{"n_layer": 10, "d_model": 768, "n_head": 12, "norm_eps": 1e-05, "positions": "rope", "rope_fraction": 1.0, "bias": "none", "parallel_block": false, "schedule": "wsd", "decay_fraction": 0.263, "doc_mask": false, "train_tokens": 572500000, "dataset": "wikipedia_en"}
MLP neurons of a small language model. Each row is named by its layer, matrix (gate and up: input weights) and neuron, and shows model dimensions 512-607. Each number is 128 + 24 x the weight over its row's rms, rounded and kept within 0 to 255. A neuron's up and down rows have the sign that makes its largest values positive.
A block is one neuron, or neurons of one layer that tend to fire together. After each block is what it responds to, as a language model described it from the Wikipedia text at the highest values.

L3.gate158 [110 126  87 119 131 126 121 157 117 143 129 133 118 119 140 122 156 160  91 140 156 127  87 117 115 163 155 144 136  99 138 130 143  98 100 124 186 123 119 129 145 137 129 123 100 148  61  96  87 128 119 149 130 134 116 116 158 152 105 124 136 132  95 148 103 140 137 155  97 150 148 141 149 105 124 153 103 106 107  68 121 147 143  87 113 112 148 121 124 149 144 111 108  90 106 120]
L3.up158 [ 87 110 116  90  86  93  86 140  86 140 164 103 117  93  93 113 141 129 137 129 145 145 193 166 123  99 120 104 108 130 147 103 126 132 123 108 145 117 163 133 116 140 115 124 146 146 146 144 101 125 133 119 102 114 152 140 185 138 102 164 131 165 160 146 120  87 128  80 150 107 102 171 138 150 113 175 158 107 140 163  99 110 144 128 133 119 127 150 106 106 113 111 125 154 153 130]
L3.gate224 [128 130 127 136 165 147 116 101  68 159 137 144  89 125 115 145 159 102 135 123  96 121 154 130 103 150 128 145 116 112 169 142 118 104 108 138 125 151 107 159 113 128 107 164 145 119 161 151 135 151 101 146 111 117 111  96 103  90 122  78 173 127 110 152 119 111  84 134 179 142 129 112 132 164 129 108 141 160 101 123 167 116 118 118 106 103 115 128  84 139 154 118  99  66 168 132]
L3.up224 [159 120 144 140 144 106 150 130 164 118 128  88 118 132 155 163 179 134 156  93  98 146 115 151 107 116 128 127 118 115 134 149 128 125 122 102 144 161 141 146 100 161 130 152 155 109 144  91 161 123 138 132 171  81 113 136 118 116 122 135 151 124 133  81 112 100 104 118 127 128 127 116  96 145 111 173 126 110  81 104 115 126 126 105  57 158 140 104 121 143 118 161 148 125  98 178]
L3.gate527 [168 102 136 131 123 106 119 128 111 124 182 110 103 134 150 136 141 147 129 129  39 133 102 152 103 161 146 138 115 154 169 112 135 105 112  90 158 133 109 131 125 124 139 101 143 118 130 125  88 141 139 149 152 150 121 148  91 161 123 119  94 129 133 159 111 142 133  94 158  91 138 106 137 129  97 170 118 181 153 125 130 124 134 125 101 158 160 111  89 122 146 146 107 140 144 142]
L3.up527 [130  95 131 133 100 145  97  80 118 105 122  94 114 104 134 129 170 108 106 101 147  87 135 139  73 125 152 143 167 138 108 142 119  93 129 130 168 104 157 102  97 106 158 137 134 143 108 142 116 106 128 152 131 123 151 130 117 137 136 132 136  93 142 146 105 143 122 124 159 112 148 146 133 141 116 178 145 126 137 104 174 117 175 112 112 137 129 109 112 128 141 153 158 152 145 121]
L3.gate528 [158  78 138 127 129  79 141 151 132 132 127 172 145 134 105 139 157 142  85 129 137 130 140 115 133  92 132 151  92 113  97 122 160 164 103 105  85 137 147 121 118 125  94 140 172 147  99 116 137 113 177 113 153 116 134 148 104 159 162 149 157 145 142 116 161 120 116  89 129 149 148 111 113 120 144 137 133 146 137  71  91 130 112 110 117  98 153 152 133 125 164 152 126 114 152  84]
L3.up528 [136 113 152 137 141  92 115  83  98 115 141 140 165 117 100  94 129 130 141 102 156 160  97  96 125 151 115 178 119 114 104 139 132 151 124 147 129 129 119 137 121 106 139 171 114 195 153 107 124 110 115 108 119 113 131 150 140 118 143 140 156 117 126 158 140 140 100 152 174 137 146 120 184 103 167  81 113 172 115 150 102  94 114 100 100 122  93 126 157 177 143 111 148 105 167 150]
L3.gate673 [127 141  94 131 126  60 109 161 120 103 168 107  93 178 122 104  88 174 168 102 117 195 109 135 132  95 111 101 167 117 161 100 114 101  89 135 114 119 113 127 103 157 149 146 153 121  81 113 131 129 113 177 117 106 131 156 100 125 119 127 137 178 120 118  78 133 120 130 158  96  68 153 157 161 130 119 132 166 124  81  64 123 140 146 106 144  98 149  44  96 161 159 131 139 112 138]
L3.up673 [174 133 107 158 153 131 150 129 137 156 129 100 128 157 130 108  99 152 126 157  98  76 117 160 156 136 121 157 169  97 148 149 134 124 118 122 137 115 142 168 103 132  86 174 121 168 125 157 118 114 160 127 137 146 137 129  88 133 114 146 147 112 127 125 146  99 114 161 108 158 102 148 111 139 150 148 155 124 145 116 124 140 156  80 173 100 125 132 104 138  87 140 128 115 167 100]
L3.gate921 [123 148  99 129 127 125 102 112  85 149  97 121 126  96 151 151 109 159 128 134 120 148  89 137  93 101  82 147 164  98 116 113  82  87  90 127 121 142 109 154 122  77 101 130 155 127  83 121  87 155 177 154 126 124 111  75 165 141 108 138  93 147 143 144 140 117 131 151 119 129 152 155 154 172 116 155  97  97 137  72 145  75 109 155 171 125 157 127 117 113 135 156 141 126 118 113]
L3.up921 [134 149  83 118 132 157 115 161 149 188 158 121 183 137 152 131 146 136 157 135 109 125 149 143 124 149 118 132 110 128 124 138 127 138 135 138 118 138 153 132 140  98  99 144 130 119 108 158 119 154 127 148 109 110  89 109 133 126  89 134 111 101 155 161 164 134 159 129 134 139 137 102 113 148 132 123 179 133 116 140 144 139 168 171 104 118 162 100  98 120 130 171 105 122 173 135]
L3.gate1291 [113 112 119 138 166  91  83 150 146 128 161 115 125 150 125 129 160 194 144 114 134 126 100 117 164  82 146 140 150 137 155 134 113 111 119 108 156 119 127  94 104 114 148 172 117 105 151 153 173 154  85 135 127 139  86 140 122  71 110 142 135 119 157 135 141 104 130 121 113 143 120 149 146 181 104 130 146 119  95 108  81 114 136 137 146 122 125 131 127 177 146 135 182 120 112 126]
L3.up1291 [129 155  99 163 177  85 146 122 154 146 133 124 111 178 149 169 153 111 117 160 126 168 141 111 126 157 126 170 129 127 107 150 163 102 100 132 121 115 153 171 148 119 163 155 157 132 162 139 110 117 120 113 114 131 148 114 155 142 166 179 139 128 127 121 124 102 117 159 167 154 138 129 168  83 148 144  94 118 102 115 111 147 171 104 103 142 147 120  81 133 127 157 116 170 127 121]
L3.gate1483 [155 127 120 146 145 118 114 138 172 186 119  95 108 114 123 168 101 149 127 126 115 150 136 163 102 138 173 141 128 112 130  94 140 148 100 131  88 152 121 140 136 165  87 130 143 101  97 130 115  91 142  93 171 112 109 169 104 143 115 154 136 119 122 165  91 144 137 123 139 119  99 123 151 154 162 124 157 114  78 145  94 117 118  79  86 142 122 135 109  93 110  98 116 149 127 122]
L3.up1483 [127  89 136 102 117 129 110 192 112 125 138 125 139 122 101 158 154 133 143 104 118 125 132 130 119 146 129 117 137 137 118 145 105 116 123  99 116 124 149 129 167 157  91 100 115 110 139 159 148 140 105 141 103  83 121  85 157 113 108 174 121  98 152 136  91  89 138 141 148 138 115 148 122 169  96 133  99 106  92  82 123  64 108 103 142 133 122 179 140 137 122 147 116 102  85  91]
Description: Plural word endings. Final plural suffix pieces ending nouns for groups of people or sports teams, such as invest-ors, Colon-els, Warriors, plus Los and year endings.

L6.gate725 [143 134 144 109 119 130 127 127 144 167 143 165 118 133 128 125 151 101 139 184  75 106 112 114 121 113 141  97 144 116 121 153 128 153 145 117 143 136 103 139 100 159 101 136  86 126 121 128 103 121 131  96 108 133 118 152 115 112 118 110  95  97 133 130 136 108 152 144 129 178 149  86 163 101 128 173 112 123 119 127 111 101 117  99  99 127 103 145 108 152 104 117 155 156 117 165]
L6.up725 [149  74 150 146 107 113 141 143 139 131 134 103 104 127 148 177 145 142 150 101  85 124 105 162 126 150 133 131 161 149 105 138 156 130  93 154 142  95 108 150  72 157 183 117 141 132 138 132 142 112 172 163 104 105 105 110 172 120 122 131 128 144 177 145 138  96 133 145 117 137 118 121 146 129 119 105 126 112 125 102 183 118 160 111  79 133 144 154 150  91 103 137 113 124 113 103]
Description: Preposition "at" and "At". Mostly the word "at", especially sentence-initial "At" before a time or age phrase (At the age of, At 21:07), also "peaked at" and place "at the"; sometimes "At" beginning Atomic/Atmospheric, and a few "from"/"of".

L6.gate37 [101 104 155 135 101 113 170 107 114  96 141  93  94  86 128  62  89 123 143 178  96 155 102 104 162  99 115  98 149  78 158 165 123 127 112 173 178 121 100 141 145 142 189 158 149 140 127 137  86 154 102 149 104 129 119  81 149 155 115 121 128 137 156 143  90 129 112  95 175 177 137 151 133 142 137 145 194 106 159 146 113 115 120 143 147 125 151 133 127 107 149 135 152 117 137 128]
L6.up37 [134 138 122 162 130 101 130 116 126 144 101 125  96 113 139  97 135 128 138 124 145 129 118  87 121 125  66 132 107  98 114 123  90 127 143 111 100 141 100 146 181 127 150 128 128 142 134 100 172 135 140 117 168 137 114 139 121 137  95 112 181 126 110  79 125 137 155 132 123 129 116 100 154  91 117 112 144 126 114 137 169 112  89 117 146 121 112 101 142 104 118 173 111 116 141 172]
Description: Head noun of noun phrase. Fires on the head noun, or its final word piece, that closes a modifier-plus-noun phrase before a comma or period, e.g. patrol boats, eradication policies, costumes.

L4.gate134 [ 99 102  82 122 129 125 120 146 114 122 142 113 111 145 148 109 161 149 120 132 126 141  94 101 135 142  99 142 117 129 110 131  79  73  99 108 144 116 170  75 131 155 126 141 119 144 140 148 100 145 151 169 133  86 153 122 149 134 140 143 132 121 129 131 141 116 185 116 127 115 114 110 117 138 140 121 127 113 129 115 104  89 185  91 170 145 118 111 130  85 140 115 108  95 131 138]
L4.up134 [116  99 128 116 115 153 134 145 134 115 162 109 190 121 134 145 120  98 103 165 136 114 149 126 130 151 152 115 131 151 143 136 145 129 106 107  79 177 122 103 135  99 123 117 131 108 109 153  72 110 110 140 129 122 155 117  61 128 121 117 141 135 161  89 139 109 101  89 134 117 128 105 143 162 153 126 142 130 123 132 150 153 140 133  95 133 109 119 128 150 143 151 123 121 146  69]
L4.gate186 [109 165 120 123 135  92  93 130  92 144 150 130  85 167 169  93 145 122  93 126 103 148 118 165 130 120 121 120 124 144 136  83 128 105  90 144 140 144 117 105 134 127 100 103 150 157 101 153 159 135 114 157 144  99 144 107 102 122 140 143 122 182 135 157 137 136 142  70 139 138 131 124 125 145 149 106  88 107 137  96 130 146 129 138 162 109 148 152 139 111 138 132  83 138 186 108]
L4.up186 [ 91 143 129 155 126 137 158 134 117 154 117  95  48 123 186 115 148 130 128 137 134 146 104 152 117 128 109 123 115  99 119 148 161  95  79 106 138 167 134 177 132 133  92 143 108 157 119 167 144 162  86 103  83  90 144 120 106  99 142 126 118 131 156 134 121 156 117 120 125 101 139 134 140 152 102 150  78 112 123  95 123 156 163 148 108 163 146  96 119 109  90 147 159 135 156 116]
L4.gate207 [102 133 163 150 123 107 146 104 144 144 157 153 172 128 154 134 131  95 121 147 155 151 130 118 127 136 116 126  96 114 124 103 130 168 118  90 158 182 196 129 107 154 145  97 143 127 141 124 120 147 193 179 133 112 118 140 143 120 136 146 163 146 166 118 122 101 167 134 131 110 115 140 133 131 156 142  87  91 155  85 110 169 123  86 138 139 159 129 122  94 159 189 125 133  93 113]
L4.up207 [149 123  99 142 121  97 121 100  84  93 113 153 132 124 189 141 125 158 120 142 134 124 107 111 136 124 160 148 122 116 181 147 111 137 143  78 116  95 120 113  92 156 102 110 155 145 135 148 105 123 137 162 185 136 139 141 163 179 157 147 141 116 129 118 114 164 123 147  93  99 129 133 134  98 117 136 136 147 132  77 121 132 118 116 115 135 161 121 141 168 122 148  98 124 152 128]
L4.gate611 [165  85 123 135 102 120 165 112 124 187  93  93  88 171 141 130 121 133 124 158 116 121 120 135 112 142 119 138  85 106 131 170  66 115 151 131 168 143 119  83  90 142 110 163 116 141 143 124 125 142  83 124 131  80 158 157 138 167 114 144 158  81 101 117  41 169 136 107 152 125 143 138 160 137  76 115  80 124 121 112 131 137 149 148  91 124 112 149 142  95 160 120 122 139 142 129]
L4.up611 [127 129 113  94 115 143 119 140 113 111 109 123  86 186 140 152 116 114 131 165 130 135 185 142 117 152 153 102  70 159 110 149 143 169 126  98 115 114 108  84 134 158 131 116 120 144 113 130 142 117 132 127 128 136 186 123 160 165  87 153 169 162 161  90 158 153 143 111  97 105 120 127 160 119 142 146 146 129 150 100 125 108 119 129 133  90  69 126 108 128 149 105 109 120  99 126]
L4.gate845 [132 151 148 102 152 136 160 135 138 171 115  82 145 142 163  66 162 134 111 106 114 150 118  75 107 135 167  97 150 170 142 127 152 151 169 102 115 140 163 148 139 119 151 137 128 116 151 175 156 148 128 116 103 126 140 133 131 109 154  79 119  97 135 115 111 119 142 114 113 121 100 161 111 148  99 122 133 105 111 119  92 130 133 103 154 108 179 109 140  76 146 112 133 160 129 131]
L4.up845 [120 126  94 126  77  85 124 116 117  90 195 118 102 131 135 147 108 146 163 108 141 145 141 138 112 170 126 128 121 143 119 142 122 113 105 116 112 111 140  97 136 140 138 100  80 146 171 136 145 145 149 163 137 135 159 113 111 159 104 141 112 134 139 104 120 103 118 135  87 156 114 143 104 101 125 106 148 144 154  70 169 143 112  82 120 160 121 146 117  88 152 151 147  99 177 120]
L4.gate924 [156  96  76 115 102  60 113 124 150 169 132 128 167 150  99 109 106 154 102 117 112 126 160 110 158 145 156 125 161 124 100 129 149 130 133 149 137 127 157  80 117  98 121 175 107 132 123 134 103 139 131 113 136 114 165 132 106 146 124 136  70 131 131 116 142 111 154 120 136 150 142 135 130 137 100 112 159 116 144 113 133 202 127 156 127 126 117 143 136 127 149 168 167 149 163 162]
L4.up924 [155 160 102  68  87 147 127 136 110 123 137 142  72 134  83 103 149 111 135  94 108 143 117 122 109 135 120  91 154 135  59 137 110 151 100 121 124  91 117  66 138 105  96 131 126 160 157 140 172 137 134 142 153 100 138 134 157 113 106 106 116 127 134 156 172 109 136 134 127 146 185 124 160 138 106 141 134  95 157 107 159 119 141 165 158 154 161 146 118 139 180 154 109  77 120 150]
L4.gate1057 [100  95  90 148 143  97 109  77 129 147 105 129 108 141 127  99 158 157 109 129 123 146 117 121 111 142 133  99 126 120 129 103 136 169 115 118 132 138 155 127 135 117 128 130 141 103 159 183 139 177  86 136 111  91 166  98  96  95 138 139 140 124 123 117  98 110 170 113 133 119 110 136 125 138 110 125 123 138 101  81 139 120 125 116 138 147 142 132 132 111 174  84 131 134 169 146]
L4.up1057 [143  97 129 148  66 193 132 144 122 153 158 127 118 114 142 160 123 115 150 115 120 141 160 136 128 155 163 123  95 145 149 134 126 119 177 167 105 147 190  93 150 113 104 152 136 134 129  91 126 133 144 121 150 132 133 153 121 183 118 118 131 117 153 126 145 110 137  99 174 139 144 148  81 113 132 132 135 107 125 126 153 172 150 117  90  97 166 151 134 156 164 131  89  80  89  73]
L4.gate1219 [ 91 159 111 148 103 118  92 134 140 133 124 117 118 147 163  88 121 173 140 133 129 128 130 142 136 102 140 101 121 123 135 130 121  95  87 115 163 155 180  71 132 109 106 132 128 136 105 154 125 128 136 132 125 130 123 126 128 173  92 147 126 137 127 131 119 120 144 100 152 120 149 138 152 141 131 124 146 122 159 127 139 117  93 135 168 142 176 154 147 120 133 128 156 172 138 148]
L4.up1219 [142 158 100 139 107 100 106  99  64 150 118 127  81 133 123 143 113 130 135 174 154 126 135 122 168 145 100 111 116 111 153 113 119 145 102 118 141 135 138 122 120  80  76 137 121 171 164 112 128  87 101 112 101 132 140 130 101 148 142 152 147 139 104 113 147 108 141 169 131 149 146 155 153 105 164 137 146 171 142 132 108 147 131 156 126 148 109 169  97 149 130 141 131 111 137 106]
Description: Plural noun endings. Final token completing a plural noun, often a suffix piece like -s, -les, -ings, -els, or whole words days, elections, races.

L4.gate251 [150 101 148 168 144 114 155 138 124 145 132 125 175 114 136 125 169 127 109 105 124 126 113  84 109  82 123 113 173 119 155 117 120  92 111 122 103 154 131 173  85 139 164 139 150 155  99 167 127 127  98 136 114 115 153 141 124 153 123 118 153 143 132 138 128 121 172 154 150 113 108  90  98 150 124 113 149 115 147  56 105 132  87 122 144 101 168 148 131 140  93 124 108 160 170 153]
L4.up251 [113 130  90 112 106  95 101  98 154 112 129 122 141 181 141 121 145 132 152 122 133 128 129 118 131  85 133 149 160 130  96 131 113 123 138  79 122 112 102 156 101 135 157 124 142  87  95 143 136 150 113 132 133 146 171 115 108 144 139 131 110 106 177  91 138  96 111 189  84 162  82 117 105 129 113 138 167 144 101 129 100 137 108 118 105 121 157 154 124  87 115 150 138 149 148 131]
L4.gate449 [100 153 111 108 143 144 122 151 141 150 132  98 159 184 143 118 175 134  96 111 104 145  51  88  99 108 124 136 120  74 136 165 160 147 120 127  95 149 125 139 121 189 139 133 132 152 180 111  99 107 115  87 156 157 148 137 128 118 175 138 131 159 161 127 158  83 151 139 138 140 102 126 108 131 107 138  99 133 146 172 113 151 140 119 144 128 119 153 148 135 106  81  86 162 168 149]
L4.up449 [113 152  86 105  91 181  94 166 125  97 168 119 106 112 107 146 136 148 139  96 163 130 161 145 154 106 137 100 145 112 155 176 150 125 102  86 141 122 137 110 111 114 109  80 187 133 172 113  97 110 115 121 143 112 120 131 131 172 134  78  82 116 127 145 129 139 130 135 143 120 120 118 160 136 155 114 109 108 143 107 142 120 156 174 141 172  83  94 110 151 131 145 145 152 108 112]
L4.gate807 [ 92 148 103 117 115 169 132  75 171 161 171 143 103 100  98 129 114 149 135  84 108 203 139  95 103  99 110  97 139 116 111 103 113 123 173 133 145 140  95 143 124 156 135 124 124  79 105 144  89 136 116 118 112  85 152 110 128  99  93 127 157 104 143 146 103  95 107 131  95 159 124 109 149 132 110 105 117  85 152 157 103 104 123 142 150 107  76 100  89 141  96  97 140 146  97 111]
L4.up807 [126 114 114 106  97 147 107 119 114  78  90 156 100 171 118 134 162 127 126 123 128 126  87 122 137  90  92 136 165 163 119 115 116 127 134 119  81 131 150 170 102 118 135 147 101 139 130 153 146  92 143 144 143  98 167  66 111 145 139 117 123 110 135 104 128 102 128 117 108 102 129 147 124 126 119 122 106 131  89 106 134 143 132 151 150  93 146  85 124 116  87 125 124 139 132  89]
L4.gate1136 [119 118 148 135 141 115 152 116 139 120 139 140 110 136 125 135 182 118 115  94 100 139 143 102 167 136 107  98 131 113 153 136 185 127 139 126 141 120 120 165 149  91 139  78 140 177 121 136 171 149 108 134 143 138 122 151 105 105 188 132 150 117 128  79 124 132 139 115 156 156  99 109 132 154 117 148 143 108 160 115  78 142 140 154 119 125 103 142 112 134 119  92 141  91 114 100]
L4.up1136 [157 157 106  83 122 157 111 155 128 119 139 142 137 116 139  83 145 135 148 120 132 135 113 101 161  97 133 129 125 142  85  96 133 149 108 123 131  97 127 137 115 151 151 117 147  91 115 110 128 121 159  96 165 151 158 132  71 115 138  94 111  87 144 105 144 129 110 141  95 143 141 137 113 154 116 155 133 143 151 124 151  96 160 149 117 141 126  90 129 130  98 138 104 155 136 158]
L4.gate1163 [157 143  79 125 150 138 115 136 161 146 148  64 150 142 105  89 121 139 116 125 140 111 120 124 180  98 122 132 161 152 124 134 151 137 139 111  78 139 124 134 166 145 164  64 119  91 147 159 160  94 113  75 150 151 158 150  94 141 122 131 123 165 153  93 161  98 142 152 140 114 126 150 130 109 123 131 178 106 106  95 123  99 140 170 143 120 132 146 103 127 136  95 121 156 131 130]
L4.up1163 [143  99 127 139 125 170 104 157 148 147 132 118 119 118 147 106 115 121 137 113 147  91 139 109 148 146 109 116  77 149 129 102 128 125 114 123 148 159 111 133 104  69 147 102 126 110 129 134 135 125  91 124 168 101 149 116  88 130 114 132 111 155 139 120 139 118 150 101  88  93 162  84 124 141 122 120  90 145 108  88 118 152 174 111 136 164  84 137 117 108 134  97 155 154 128 112]
L4.gate1225 [ 92  92 149 135  92 111  79 146 116 148 140  99 133 150 114 160  81 179 102 130 100 127 139 132 113 145 143 117 108 140  76 126 144 112 146  99 135  91 139 141 105 141 108 170 115 117 121 116 141 114 129 159 111 152 175 111 105 143 146 110 113 108 129 151 139 143 120 156 132 126 140 179 161 148 155 132 140 121 128 145 123 119 122 109 124 105 115 174 154 137 135  87 128  79 125 132]
L4.up1225 [150 126  57 105 137 126 110  99  94 147 137 163  94 172 118 119 110 141 118 119  84 126 141 112 132 126 119  77 159 139 153 131 135 120 165  84 143  95 147 119 123 127 127 163  80 152 128 143 123 143 131 151 148  97 104 142 125 134 176 135 134 110 142  81 148 139 158 133 161  88 143 127 118  98  97 113  96 137 122 132  86 145 200 118 159 122 113 106 147 130 134 160 155 114 137 149]
L4.gate1264 [117 124 143 136 105  99 138  93 136 143 132 148 143 175 174 113 147 176 104 157 150 122 176 112 191 125 136 110 125 108  92  97 142 123 103 122 117 112 137 101 124 140 102 126 106 105 116 154 130 106 179 112 157 162 184 125  91 118 129 153 109 165 137  85 122 138 108 113 128 157 122 167 118 141 128 140 131 127 140  95 146 126 119 131 163 148 103 124 138 165 160 145 135 112 157  96]
L4.up1264 [139 174 112 137 127 137 106 105 112 113  93  68 105 119 118 125 144 123  86  87  87 136 154 128 134 119 127  88 141 145 123 126 108 126 134 110 142  87 129 147 155 145 141  89 136 140 121 131 137 124 118 100 138 115 139 119 157 129 161 171 148 102 129 149 163 110 150 129 184 167  95 132 100 131 167 118  94 146 175 150 103 141 145 100 108 113  84 159 109 160  85 110 137 130 147  75]
L4.gate1422 [117 141 101  89  88  94  95 115 139 134 135 133 102 124 138 124 143 142 107 112 113 132 149  88 129  99 142 143 138 110 132 113 125 122  92 131 113 112 173 113 131 114 145 145 149 109 145 142 113 116  60  99  77 152 169 124 119 156  89 144 142 119 133 123 137 119 133 136 124 139 125 112  73  97  70 109 125 142 133 135 104 117 137  67 143 109 154 119 173 108  64 102 125 152 167 104]
L4.up1422 [ 88 125 142 150 146 153 126 169 117 127 118  82  77 153  78  98 114 175 133 128 105  69 140 142 134 180 129 143 108 119 160 144 137 159 105  95 125 133  92  80 111 101 129 151 163 123 137 140  87 150 121 155 135 125 112 131 117 137  82 152 130 143 114 132 122  71 171 124 115 112  97 158 158 135 132 136 133 128 115  60  97 156  93 118 117 137 119 138 108  90 101 130  92 127 121 171]
Description: Temporal prepositions before events. Prepositions marking time or relation to an event, especially "to" in "prior to" or "leading up to", "before", "since", "during", "until", "at".